config = dict(
    n_layer=23,
    d_model=384,
    n_head=12,
    n_kv_head=12,
    head_dim=32,
    d_mlp=1344,
    vocab_size=3549,
    activation='tanh_gelu',
    norm='layernorm',
    norm_place='pre',
    norm_eps=1e-05,
    positions='rope',
    rope_base=10000.0,
    rope_fraction=0.75,
    qk_norm=False,
    attn_scale=0.177,
    bias='none',
    tie_embeddings=False,
    parallel_block=False,
    init='normal',
    init_std_qkv=0.0205,
    init_std_o=0.0,
    init_std_up=0.0205,
    init_std_down=0.0,
    optimizer='muon',
    lr=0.00105,
    lr_mult_qkv=0.7,
    lr_mult_o=1.5,
    lr_mult_down=1.5,
    beta1=0.93,
    lr_head=0.0139,
    warmup_steps=200,
    schedule='wsd',
    decay_fraction=0.37,
    decay_shape='linear',
    final_lr_fraction=0.0,
    batch_tokens=[16384, 32768],
    seq_len=1024,
    doc_mask=True,
    train_tokens=309500000,
    steps=13111,
    dataset='wikipedia_en',
)
MLP neurons of a small language model. Each row is named by its layer, matrix (down: output weights) and neuron, and shows model dimensions 256-383. Each number is 128 + 32 x the weight over its row's rms, rounded and kept within 0 to 255. Numbers have three digits each.
A block is one neuron, or neurons of one layer that tend to fire together. After each block is what it responds to, as a language model described it from the Wikipedia text at the highest values.

L7.down358:138120176153129104071132145132132181143137122082132141056114115165150135156153151159126147155069122127142192095118118148155088181111156048159101162086115138131139139100121173137063170043182096098112115123075116105150099150103176180160103129090067099139137126157128113125106144070088148104101124151104093082096094113086076122120097158129100139148132114151076164167077132131144161129123
L7.down633:165122135150084147114132132169081161117171094159113151132123159126109109134074077186133145154086137126158088104139137092140111198137100097171119123158140140119105165100104111121086134118129139098102142134111147129110159112112166189173102075119086130138071105187136134123149142109102150127102125199129109151100084115088115113137096087119091169112131137100113124106090138169123133088219
L7.down698:158068102168083127203148061116138118087147110157116141133147092162170156059171173111170117080098152166067107078121135135153150170113084104128121154137090095215182142088133077134149124113166139188090099164092132143110132113128066116094135133113115171148121131151130162077081140176153193127132119154184070165106122109123075123170128146193082142064111093122117084121140143126120103115181
L7.down959:132085090223083145063129170123098154120148126123076105079096148117168145125103151147126127148142108146097128148094140107154110237117167151165091133083172105126146097106124066144115136159092153078131127092175096126068150126140141137134112112143138158143083158140135174159097127080092062075113129177116129134125119152102134158167111129113145157113162147137135173129102106129146127162126
Responds to: A/An token form

L11.down801:111097143206094141101144143130157144131165167070078124130137099122132084171150125115113148168102072093154110190097144088175124052154144085110147186111148203096114173055132115092107116165089131087150146141141075145105165210138092150130095101144100127151151111122137126187116142090106102094152162109206099139103120134163130174098123079139136106153088097119157090110220126114080126146141
Responds to: Quantity words

L7.down64:183127116193045181174120100124127152129161144100144127087157127107169093146133162158076181164137087104176092110144113107148122089187120100117116151117139185138131200064170073120118124081125120117110141111112111131156162163169074175118122119078107155123100084115111119187082165140132149112112124162171161127136141148098100175138090125128102173098081119163162058117091111172158105142145
L7.down78:112112147215062091118170116150167102104118109125082150123125123126135163101120164093097105108121022098150105164154081137124167097161126129083149160117121085106152121081134121128137175092143105114137073083157137082144100131181065097158101182134092150141127146120127123125106151136148154179106174076189091082185131154074192101111109132136146145118145124170152106128121134088146153157127
L7.down1057:087121151205144099141156103132076117050118164145132098155185105117109155184154161181098145207116145134113135166120132110147201101151112110160084129141141129160135164087170118157165147164064082070112143195090160125117150154150101142133118054092100121101076124145111106109104116120179168151075152183139121160134121115088122106093135105113133105135107110029153158142128091122122155134168
L7.down1117:220115087163108111104090145113093151105155163097149117111151093140154138174096103165172082093095131128092138086124174169197119196119165103062102128124155135124092098083085139152137146103106055121142197180149120168127144128101073135161119066117078128183175074111072123079108106107073111113095118108147184071127100115114164068129110161148170182172106173034115196143099147105121122102096
Responds to: Numbers and count words

L7.down361:154082149082156053156126160186101126077159139095164119157186128132124126111156130133191141136139081078168123078066174054091098122156140051106063118124146128094122133110136142132106090056126160106105126105127150160138175104167146093142120139128107095132159102115121066182107146102139166165137140144064064064176128124122134116105145116130111177187134070133122141155097126195144162061069
L7.down826:134136151214089121157089101136126067111095060146132170133105160103083114123110167171151125165099151091153114116111090109096106163129085119111186106127158201151073107123163122120151093182134166137068150095145115095158140176142166129120066069074167133122120159190102118154080165125072148169085125149133117110162123093138119123128106093141121148148107180130158120145075103132120157047141
L7.down1206:060142093207096117121087065137114152162132129123119114148121107106154146137087185150106153100114043101090120138154115125130069095105154139128198123134103131127126109077199170153112123143088083096144151110129135141140078149166106131107120075151107142225126142117197154200154137144147135125154127127115156116142105198090192088173141141083147103117085167154124166162119163194120135076107
L7.down1281:128107140098055202110130067076148101140118163125179133104105124148118164119110111124156124087079043161128118116150137000120087110183114074155106213094145147146115149092159127130133110111205114123108119128159144151133155147168169157140108128165143069118181102142135169136126143121157132155105092172041113138130139122169157085133149123084174146114151124124175095141130124145151139083144
Responds to: Word-completing final pieces

L16.down27:143080157164104154174149119082146191108115065115160173139106116106142045097100151115148103086139138076110154112117159128169063128097133174137170132145140158133042143119104096140161138131125158151118119058159109168113113089099117126242132066101099056122111103147147157118156174102072146131130097107100160138127097144146130112107097154107139121067125147071113157118125136170122105095166
L16.down44:124069175105074123053147118126136166129139133101143091093096144135147107176127110135166143171151083139157115168090178124121111175137116113093098186140139109207123140132196137126173108120151063105186154123157127188122153087112177132140117150165136116113144145130084160140135152145095165086126122100142169140157095122119139144109106148162126117087189153148070152142063174142124127119091
L16.down62:096131093172050176172150102090109160108100029131151120104099139144148120111132132107146162110118143053151157163133129115116096102137152133137102090124141135126114096122106154149108093131237122123160147133094105182110143156157107109122168119169099146105140125131080112066187075112040123152184136151080094106147127135145106113147066165162183143154122166160101116146103102192162121102136
L16.down105:171151119205169133131076104097139057075185095113111137138100073149115116141186121254118154116159143127038145175100113149174108100095143094123169060124096146141141083121130111156134097149112109162090088082100121135153184144104154189102144118119109144147127141182128138129163153115105102153181101138110116169162101125168169090148174150100126171099151131127154079084125152121098086124112
L16.down126:083213104157132121166144115144096154179114173074158132138136093110151129131099090115117118117087118117135103097147154142137185141156133106114121161128110118148163110057171145152119124106085123202118191094163135155137176071112130072099117066128168149106067117113148134131122104128072123145132092151090176080191142111169136093087152093132139134155137127086118173144097105136180147137090
L16.down236:198156156123159165112123119091129122171122129134127098104099139121085114176134141143196142150100129109123075096150105086131189101142105145074084133124084087151203153110151117143130111126157130184100145115128156114139134146150135181164161167132112147107098093171112152081172156130117140086121114126091145166139126147143090148101075165163084083116124114101177092126145127164176155103099
L16.down313:151185069113127143157095141085128130188097154101117105150130218181100127089108062120153077103132102085186148180147105171120082072112124093146143113099089192103157065086116176189051149139096135115147114079088166155145151119077153091137144118116165132123121175198119112139174100155131102118109064079126147156081098151114072134137082126148134136169138142188161102144134146128123105122124
L16.down353:097104081135160058120141082122131081129161166176175126118191135149112151156099115091150117142120134179149172104190142108155124162182150171159149082144127150096097092113105157177171102130192144125121098057139056132113113101131188121156164094109173145153079108079070110139115122140084114153106084122157156191147145111120155118101082082159088138108168128116105204130133163134107111071145
L16.down444:123128171085099158112143135126121132152140088113131160158143101077110122107150058082149143111091142189172128097161146162178083123153133149076144113096141140134180138079165119092135098113077130126098170171153072076076096146097123188122142144193080108133115181137137078090099116106165151109062128176108163195087104176108069141103148120115113121145127159115209192149104097138127135128136
L16.down451:057099094167054133120107176110098093188113078123158131176061137110083159141117141154105095170149154126152132116129113116165131074149141122144101097176139159085160127136169107117114159165186112123146162133158174165128143151117142148114050160113118139180106139155121091157132131097152090143150094035161163092178133123120114111187104150128123115119057140154112105128086154135190123108092
L16.down457:060038072076083120086107179106166134091181116148168057149140104119161178046183171100114177164138132114176064104175118144161116149070167161116066120120143144099136107191192114086138098099152117170125143159105152154142109156134145106127114101107141118124125109089159080157115138090126137149082138171139061165136167141178134131086151120120144137093153149143151135203096136094155124122149
L16.down580:130128112136089124115111135122139187156113135090132175079033153125138155121117068167129088142139121144126059107145112142170197138100127147113088170123119091074169152165116091152149155112167129123133060171099123160138095179146061121127173112133131155057109119097105153116171166098126089109114173137147144157074112129153147114141086137047111073117141119130142096125076110096112157132152
L16.down589:080140091145113117133149190136148137165059103140191120132126110164083159110128117134102170091181113085112167118094089119080117119169162097168138111096114046100145105054147151158132133150139114104151151152124121144093169165143177153123155142092190168086143132122128111176099089149186122103145087133113112141170184087141095142121087129170170210172086097113087111136149120112156086174128
L16.down1047:092126182053083115116160168154121146132178160110150139105135140116170199145145151093118132156066070102153157145121088132114109167197124130131128175086116173124186163182182142126142178091147134137132093112176182119136160167111150081143091091093153172162121105082108089156124105157092116098072155125095103135144191153162075116066089172111128152158164147080103087153155132097134137097125
L16.down1135:111113115161200168109175100105185137104121133178095147110149174136093130089153124139097147126108112125114123115090190106127091151129178148123137094110128080137150077143122129186129102164118102159118143155129140126115133182133153131165016121105071073071072093107091072175085102104139120179042111131159174151093101120136102140137167068124153173115166097076153173151150079126092196166119
L16.down1142:097130132171109142141146101088151112164142108198166124106139146156147101127113208105068131102129120066127092174153103123132195125137153101169128069082172123135145115116120149143090124109176098145059143102096150114107145117109134099053137130073136116091155113038163151153148132140160154125169122087130081171099181146150128117096141108182144118110190136074156165155106195148136134150072
Responds to: Physical description connectors

L11.down203:105098098132091127114113083105140122095155152109128117155139142145112115157083101102184173168115066088148100140092130056195080170124137115147075148123124135122170104085141123138137091057149087105167136106132178109146109117107176122120120128165140110113128132186132106123131155114139140117148171142118108159168163088144115079130143118096174162151123131090107113115081099148147158142137
Responds to: Person role nouns

L16.down67:154121074123131135137092158164211143095140168110093091171144190136107097124202181127170135145153158113090159129171156121149079151096138183100077112089163168139163210099090153106122059080072185129086111158121161138137103077109126081111139138117112112089141113111160136130108154153060213116142155082108101163158131110121169138143166151064099149084157120089103106162104157120124152116161
L16.down156:131133142104125172107140145092122158129102095133066064164147123134111206067118122083143138082131120175153147115172138107142146131172180124088107121114117155111122142103168098139095134147120192152152088084136098175085055098115097098132165134116122095151077145140132092118149085090170149148112160115136112124118110145120158112091151145173129152151155148112221046128102115125112115121183
L16.down164:086110109124125115099094148071149148118096116107192135144158113150168166066174130116199089158107166087139104137142037138131105123080161140152146158201090142164132102125103131134120149182139145134133088172085167151118153092120170139164099139130196114109114147148202109143134101086141161081125124149151051179173122094134149131185152097093130119138184116113095170139156100113103169133188
L16.down194:159173157106181171096171131151114150121082146132150153115181103209137094151199118111098166082135170121105121119096102130145134093152135123142123118093112150101102121103158122113127169096103140146046154117125179174130148184110088125063151128082149153138080079110080067153122113151150084096069168107160143067134154127101118126126116115124165073083154142133134154050136121122107071122108
L16.down216:126117082156159138083169134155063173156134121081122137117121157146113161127184133104109099132031136148126109152131122079161140116165068109073150124110129159136221125124097108200150117102115104099106175154130132078132049127104057085111139121128140136152120068125131130145170086170121198113139155117122093125157173142069127170089072135177151117106142104169072151143113177102132139112140
L16.down242:083118119125110127168076117121140141094128142127137105183148122086112111109153124085109135124121135133161163137128133101247127121123149207098070135118139074123109175127127186081135186150138172138115157176135107108138128103141124100149119152139112096094153111116083132150120099082119156099099140130102111140187125117179127197098180101126141131149103168115117108132099084151074126191149
L16.down557:135103088123069110150130094093137144102156164128112116162107157149129100160072170202144118144166161064112154109151077103177110115148185122079141119166118077147137066085163122084148132068159146119111130117097124110102102136156168110153115131158152143109174135200152169130163157088145073112147088099035082159167123082173148159180124099129073153159079096157104136196127083148152140142101
L16.down606:067152170118160100105140191122053123145093156093152100126112160080099154139183159119130148109108144147179104180146111129088120130171125157135052147132138097123119194156153091116111122132176169091091147171113133101124149099151119160071140123110128191102106172090138132117096142116146134111152126137163108158181119139104106155181119165169155097169132131140179160141128164075136190147182
L16.down854:124114152180118130128106069126161111078138109109126120108140128101163168070178112129137160125140117147128193124121102092152080113110084144154110141081104184096148168054143089131116167122155129082085136139140110123107147126168146144128118162175186108150114129162175129107134158095102137151134156113064130109082126102166160144107099140178139187135127145177188098087162115208145177178133
L16.down870:155137152089142104108156156159076131068104112120137100171167117108158108116128124168135098192126146084126152091124115112077130145134072116169131199181114141092153118131118120135102112121083122169145148091080077147182163114097119125070116141093065180075120155142056130126156150156186155205088115070128093146136145115171089096137182104137133130118162185141117169122131119127127166141106
L16.down875:158082116099135122165173142096151110133094120164074102128094120085094182086102122131127108110170127104160109065159106128084133168119104110152051127147127136086150163146112119151152074075133140093143142175148113101103170121107106135123116145154211133099138081137174162108090114128128091166164136105149130084137070155124123181110107081101182120168138131122127173123121147162095114155092
L16.down880:156102123139116161144113074066109124127114147076105092132104131147150146134104075112199072151084158122142175089085076125158101145137133127106146102150120170103140129078119129092087137077141136106187141117084147101207127124124162109187108115095109071102105120174112092138169145100162140182132123090127105093167157086175121135086156121153144152166122108106096140129144144146149161081082
L16.down996:133119135181127154092090126145098109119134124111073187175075116072094149096103134144076095120133160176124160119143166095155121170115137078123109117088123151164198105076105133144130098100184145091153100130099130152115255143125104141143089098155106173168124050094143154092170115114128127168129102132187108156099107129127128134116130090119173070155087092109110120100105101190110095120155
L16.down1013:097110080138136131119088163155152116119098182073130111137096147090137165170155151177124134102166114081127125116182219078127100165140147126199137128138096152102142095139135166151145189142110090194081105114167189116152131121125175161136078106042166108125153143119121138159153111058154137149119141116153112138139137073129114083122108052072133149151162115175112098156103104169092157094130
L16.down1023:119173178138082138088094110140119168192108172134157127134170112160134186118143080084106099089158145128150108126106140134179100115141147090163100121095171188140131139112117109132147114115088135148116080154169206206146124220109106120133138164122118141020152103152120112118057115131165092175138088146111144109191120177110103118049130139135134087095118155123107140117173180084144101141129
L16.down1296:128143141088217110137119098120180139134166140077106117175102182135122087124087152164129149115092136149127108171164110123097137096102091197139149062142113125114089199165131105173137072154086141099130113158095156119162159133110049110135122139117140111133159170123166173120130128133103104105139088155188081102147119119114118172128128104111151082141112146085175146193107163118119113143155
Responds to: Job titles and roles

L16.down22:162150095111109071102147088020128162135086069145099135179149101108111162087143175123123158114138097201128166125125119143135120170124144125107130127117105144179107075134145151149135139116098139144114126118088079133127172117138143151178127148110145211053122087169094094106106136106071087133148121086173134161137143168111157125159138128183106122065149132161106090171124130110111098117139
L16.down35:090077142208137135124182114151138160157113156140106126078144136132139116079111133142066199112136106115101128166109137123158160145153101075111137149141153152145106096138107134112116120148134135142172106138115124193149144133114153204136131143129069116136123108141106132118152183094174110132098145176118119115117142110145128046109132139116155126118177130132104173134128128113167164094198
L16.down90:129205089136106107073145123082081111138096154063171103092085103131140178143140103130113087129072071121140179087112141130152164152097146105154131150120123092145165168161159150146131110143116143125161113127102120115121111140121119122150109113131094120107152075173150111065100157136129144114119149128106045107079138149105121087216061073134081145116161122106144140104103144110116121078124
L16.down200:134138121214182120145095212134113107094110128115157212133133124114128133108096149090134159127144117138148145210124132109130141114068148070064142135111148150193145168099145140104084111092103160094144153095110128124120162106158106130090135164135135111138180155151114182095152123165090108109132126125165182141116142131154165165127154098135108084122135151164141144137125130157121115109113
L16.down378:112160071106125104112162139150064101126114155046130126119113158193145181153130128193106121109083123176119080121096150120131134192106142096167154097166123147121138094145140123102113098175111155162172191116188104146088101098115105145108081204143169121167106142118098128121083123162171133198062138164109077175097114115053118154119100156154137155080164178164121200127128110166159133152106
L16.down514:152147206134115118165194116107143162138130127102095111152136179168101142093098116159164165112180164141161109171142165142128119124121164104132149093134128117148124116095131074147081058108102162110118159163057173078144189106186112182145120089061072156059082108172084166162128138096109093090168172141154081099172131076132150158170146158135188067141084148221150142180109130149112155134124
L16.down656:045080135169107100102093160171087156115076182238136112101162106132160093111164099129179084143144111196069118094144094072153145107126128185114102098139090129131151108093166149044176113124106146112139165055136079149128153131063094119073086134108119109168149067140198113161110130062223189138157084034125138201094093112136132143108146140149176123087097111144112098147111113140127195173121
L16.down735:151143126171185145117097167080110162098163159138122118128129188164172131125116140183117149144107126095150097160139129141155160176119100119126163110157125172161162171118115100117150133114108099089102097093128131172086135064140122134103175141138102175097085166073113118106134142100084121142143189123146160132139117154164156074126075129081130125095104177147171126182107165165129124138147
L16.down739:213095100255193113123217106143088117079100169138102108143140159175137124136139125160113143101163131099162124147164153117102168120145159124109135111159171150184176099095051123119202107146147118138114157140153151110079135088178203118146158106162087180076068145134103099153071175164099132072145155120116186119158148140091133123149154172109182098088142097195104122131077141148183110090135
L16.down952:168096112174075173089159119125187138080148155109115147160130092113156177157115136164144168094162064099135150089195124091129078124093135167132081141054191140146116125148155104103100122091130104135185146164095078117135077126141114123124097186144115140154103109136155082113102140159081107132078086110150124160130118088120165195106099118147116079175175091154143160114101124132109071115141
L16.down994:098052111159123170072116134114112155142148166116180079115171142131133029149227151110121104137084122178122145099101092119135140110167124164108078131116093115097166103102150144109117120093086105113116150104114117129128126186067108128135083102153184111185157088163142159108123125126204076129163146084198071108111141155125123132144050150094114094132126111133147140112094139107151088107057
L16.down1067:178086125124138107093109076158099117130119156083118135195141138105134132127149108082150103080125082112115185092074137114142171140190056103147122149144151123125184123133122120154071119095143144153132064196161148212133104130114100105112127117157094127098094145169091093087121164174207126106093095167175173096141095097091145127112109102132104112051131077140107112120130087081152147155133
L16.down1095:074136124146183118107161122129097143108155094168188153120178116208163100072097113143128160131080154142144183119142130072157100089107094137111154181099106131096136118174110106126147152148139117131092181127044119093107112125135145165229228145090131105084121131176153096120099085143150119110123149089124110103114103126133167115194115133154165150167121182115158124116083158154043175140142
L16.down1217:106114173125189145112127094130145099152103187129127132095092151159128149247103118138121088148072131057145114094084118173176128146136096135197091117113125108141119186183130167106096164180224063103157130178148127137101095105149151117084119147122163132084069193042122175136150127141062146082094104130127107111057106110104171110108103157096118163129157117128167209127137109078158111117092
L16.down1273:143126138087135061061077177149141154151114119152174098130150063093140095131078127126132073111128118098126107120117125183098125130182155086241129112145085119143064108150127126092126118133131143084146100129127173168134111091129206116119095160115092110129107188148100127139098138103178180123106108121125201122126122083065105149125083121115076152109178171096103154062230179143186142119127
L16.down1324:099130137089096140072153056123195115121159089133121106145161091066157178083173079077150115126127108108181165146115103170108168110140116157106114107104130108113113210161156187091162153120107159094084158122102077167202094081116172100158156148113128143107175130165135110081170095126145106183131133120140168153162134130122131101116129160170145142141168121114115132079156108150179179155140
Responds to: Pre-noun modifiers

L7.down231:069129108167105199105142081105155137142142092164168128075124124182127106141145146147098157106086102143163101151126108170089128097096125162077204159097203162104064121142146121153136093154119123110158175120154138090100113116139121133127104122173131107193205133153153158115139229143119119100128111147155117075130148138137089119072122125104122149096023165113219148154118088156101106110144
L7.down764:089138114125131111110117106103110159102088132170125127132082184119183089091142161145157114074126093170138116187109115130131088059135195136109147137132136141177143134138188085143138112112161106088144166135170125090168057137088159087079192108068123123143102135138111164140116104119130078164158060130134167104154140073155197128122125138147107094090133111150160099163150132098126183108112
L7.down946:114165168172139110102154121091137150129184138143058164167109126120133127135140111109176144111043109173156143155171104120165131069060094116157121104129123135120162187114123105167107153138128057091126124184133127105117138099076097146124130044126096175099083101149173118229102152135174150128130087121119128127176137153171158107139149139126156078128138113067166124077078106152145128141086
L7.down1170:155147126089105149151173137170175073103130172158057114159202134047108109091118161114150066104156145159136170144116107124144095084155163145153096155132122194165118138099122112047165110193130142126088111136143114174122114069141160095108117147168126109101159150168187100148119172137150137108111104128049126119097093068119137135097100070147149182157116152184140143108123110157116129095138
Responds to: Clause-break punctuation

L11.down626:122121112168155138157131139087168141096062061201114146169111167162134138095148114106126132109089176120063148102112142143136147074098199171142149082070109147138111093133136102161090138126077151131168117203182151149153121113143117087122109108083166090134151134167174121084188125056126161160104114116119086099105123091129095089066064177120159070085132164119127155114104108121125149222159
Responds to: Word-completing noun pieces

L11.down217:077106107103104105068130129147197155056123123118214151147125139155140102109132103139182151147081108153169107107100138097194145066219152129149167159134176170141186164126131130118186078093149105082129173163125100161151097153069124105185134131119167196146130095160111082145147168129137125138138125136089134128103141041152134094125128142087130130125102121125133127154137130110069188168207
Responds to: Clause-continuing commas

L16.down60:123070087125140122136083104138112170113101098103151146147156139136172133170107167098118143104154209136089120145126115111149105072186098175161112125157163165145082173172118167146194112118181126148160215076134137088195106088112200098065205121144095096142103106098120131121098102149083112162144149124131109058141111178118148133142092148097145133076173129118152132186122078115116127113120
L16.down121:126165145177136140111116118140119176083114135134173147131141135117121109110150163165109127119172092194084103115110123160090102070197119073111139129134124162142099070210107130127154162128126172160132066221085176159115135163122129077141138074160122140095113155184101071142093121194125051072154140101170129090058117101127078191088137146161131087123104122129055141116116168174141067130135
L16.down147:097111159116157088185172140131146121134092155127126160177078137115091109086132132183129130147127127172087147149057084114112140067151165167128099092114136131137145128103162164085129084141185095122123155173093157139175108125101088075147162085165060137110070165114131106181137113196105105149181124147160127100124096057169088070167084140102091134145111141099143167189102145158118137140110
L16.down170:076159148104142197156124097123095122130170116099201092125164091126166101059101133125160137136101134145118094168078152103157137177116097126121121151113186149115153112107115103101182116123109072179125094149178103096122126115132131170193086166100145096143091174190066114155106187053132127128114106157184130157118177167143125160104091154152081118167129074144123128185146135160144120152121
L16.down308:087185136190132140108113087105094105112110178082156168120166128100172177123102130136143185094126128165111131126095137160166143096195177098133110113092129102105145122146116089124184085108141128145134148126107139120114150102102093103160101132160087158146193159108126072126160117127187110160190140146082077125115160078142198117143123146115097078178165178119152154151188097116162143147127
L16.down372:120081180160176186109092136128082156177192141063193098110142112129117104112092167097096086154175120071136129111132133123173163168138097168103103140153117116120122140141133107079164128169163130118108130152118145100081083103105085156164149099175115139090109179130138131100152152139116098112075168082105156048098174061118103142092144163161108159164181114154064140175086127164138145168110
L16.down518:087111131179146135127088101163137113135212127159153132121131141120196138126073131133109133086115133126116089161114143134108144102181092153130157124115138162153149129168141132106086119174136091132121188153148143136158144079087151118178105149080142173136101114149122148105107132150145081173163125191116087082117123160144114087175103112184137097102159164094149096105178144138152113141145
L16.down556:148086125158135141108171174093147155099129152142129176129105120108141168055084117205098125120184095104089125196104156120168117099152103082177156138073165126125131068141102109152146127121123132138121149163144148141114132143131086183101127114121075144142147110164159167167068148186121173120140106117110150145144108088142200109096085135088127173119188202131102158162209164164121109144112
L16.down561:134137165184148135119093179134112104162145148130169095123110144130123072135126137112157191145085118163140142080162060085075134139119199103185124170111113137173217096121136137162117084135162136133118132142139147150068149144164153119125089141096064110105110097156087089150167198120145174100133179102066117134186123076105108103180200149104101139129077135152133133090117085145180142153102
L16.down569:106127096169137154118187114199175115181117164080172072103103136121200094115054132113030147101096129148166133108069168100180163128129148094130118138163135133140172192153117173208167092169052133144186156115168135170151106149141119127110137040126140138139132121123129097139112158114147127150151122136129109164125196149137065111135087166140135091144078169143140099124168120142099124165146
L16.down649:137092143165062111190112091134165128109064106144107170138121138114113035152143114129065088180189125129060143124121117098124121182123127128141146108189087146100110122163197066128182112075138092145157088063099128138117164100151131167100140162156150077140088129169112105132132120077131046151125112107141123178089150090110106153130132078171097116127116116152119181206072104127152121179144
L16.down910:152110118158091128159102114145120120107096142163098150162063160121130145124132120110162118116132110095128123083117103118134095147148150165184147122128087193129093151112166157177152099144125065196103108132131153097121114146123129060158110148135158089100151107149047187142161134130170160097189147144120110110169141108170101125163121154132171115125126160170115128142087120173140103167125
L16.down976:140123165116107095117150119105135146153153092118179119138091167165160154128101162159160114169122100045167137131111116087139170154219173149127138143100110167118131124098198132111159109088117125177122139125143153160101096091107131171089167065155120153080111120077109124131075117137081084139162073124129106122134150093154155072146088161152082072174136180143075160055155152100114101085140
L16.down1057:130191069138067085062151148127156130124162096177116134120130094177207108164093148134110056119112095158119152188123070116180134160069118110117066145161132122099132067095165140170068125117113129105138111156170115164118079143155195120086123151148092089097125157169126120141136106124186169191124099168121123130150115103094110107138124116163143135119142078159176149179166152113096144154152
L16.down1237:127177135088137143133153167113106098142141156120140090129145055116130130133087127180111161185092110165080092136161154126146135089118078114106100078143088146103140159132070110162161155180177110156148152177119162184107110077086091124155123067094133097170094119124117109107148169067129117109109134118190124124159147148110091150116082129198144148118108156109162156110173091134083092089110
L16.down1274:137094081090155182108117116087153198088165126120127168136194075108075122133119135118097107162095152098149107150082135125112100117163123084150160129104141164126116098144124074130114036171062159176095155105120129075181180138169163156090112083136144145167153114148148177070099095025155134151169178110122121122063099150152142090128186112147189174134137077172176084197120153115128091139070
Responds to: Mid-sentence commas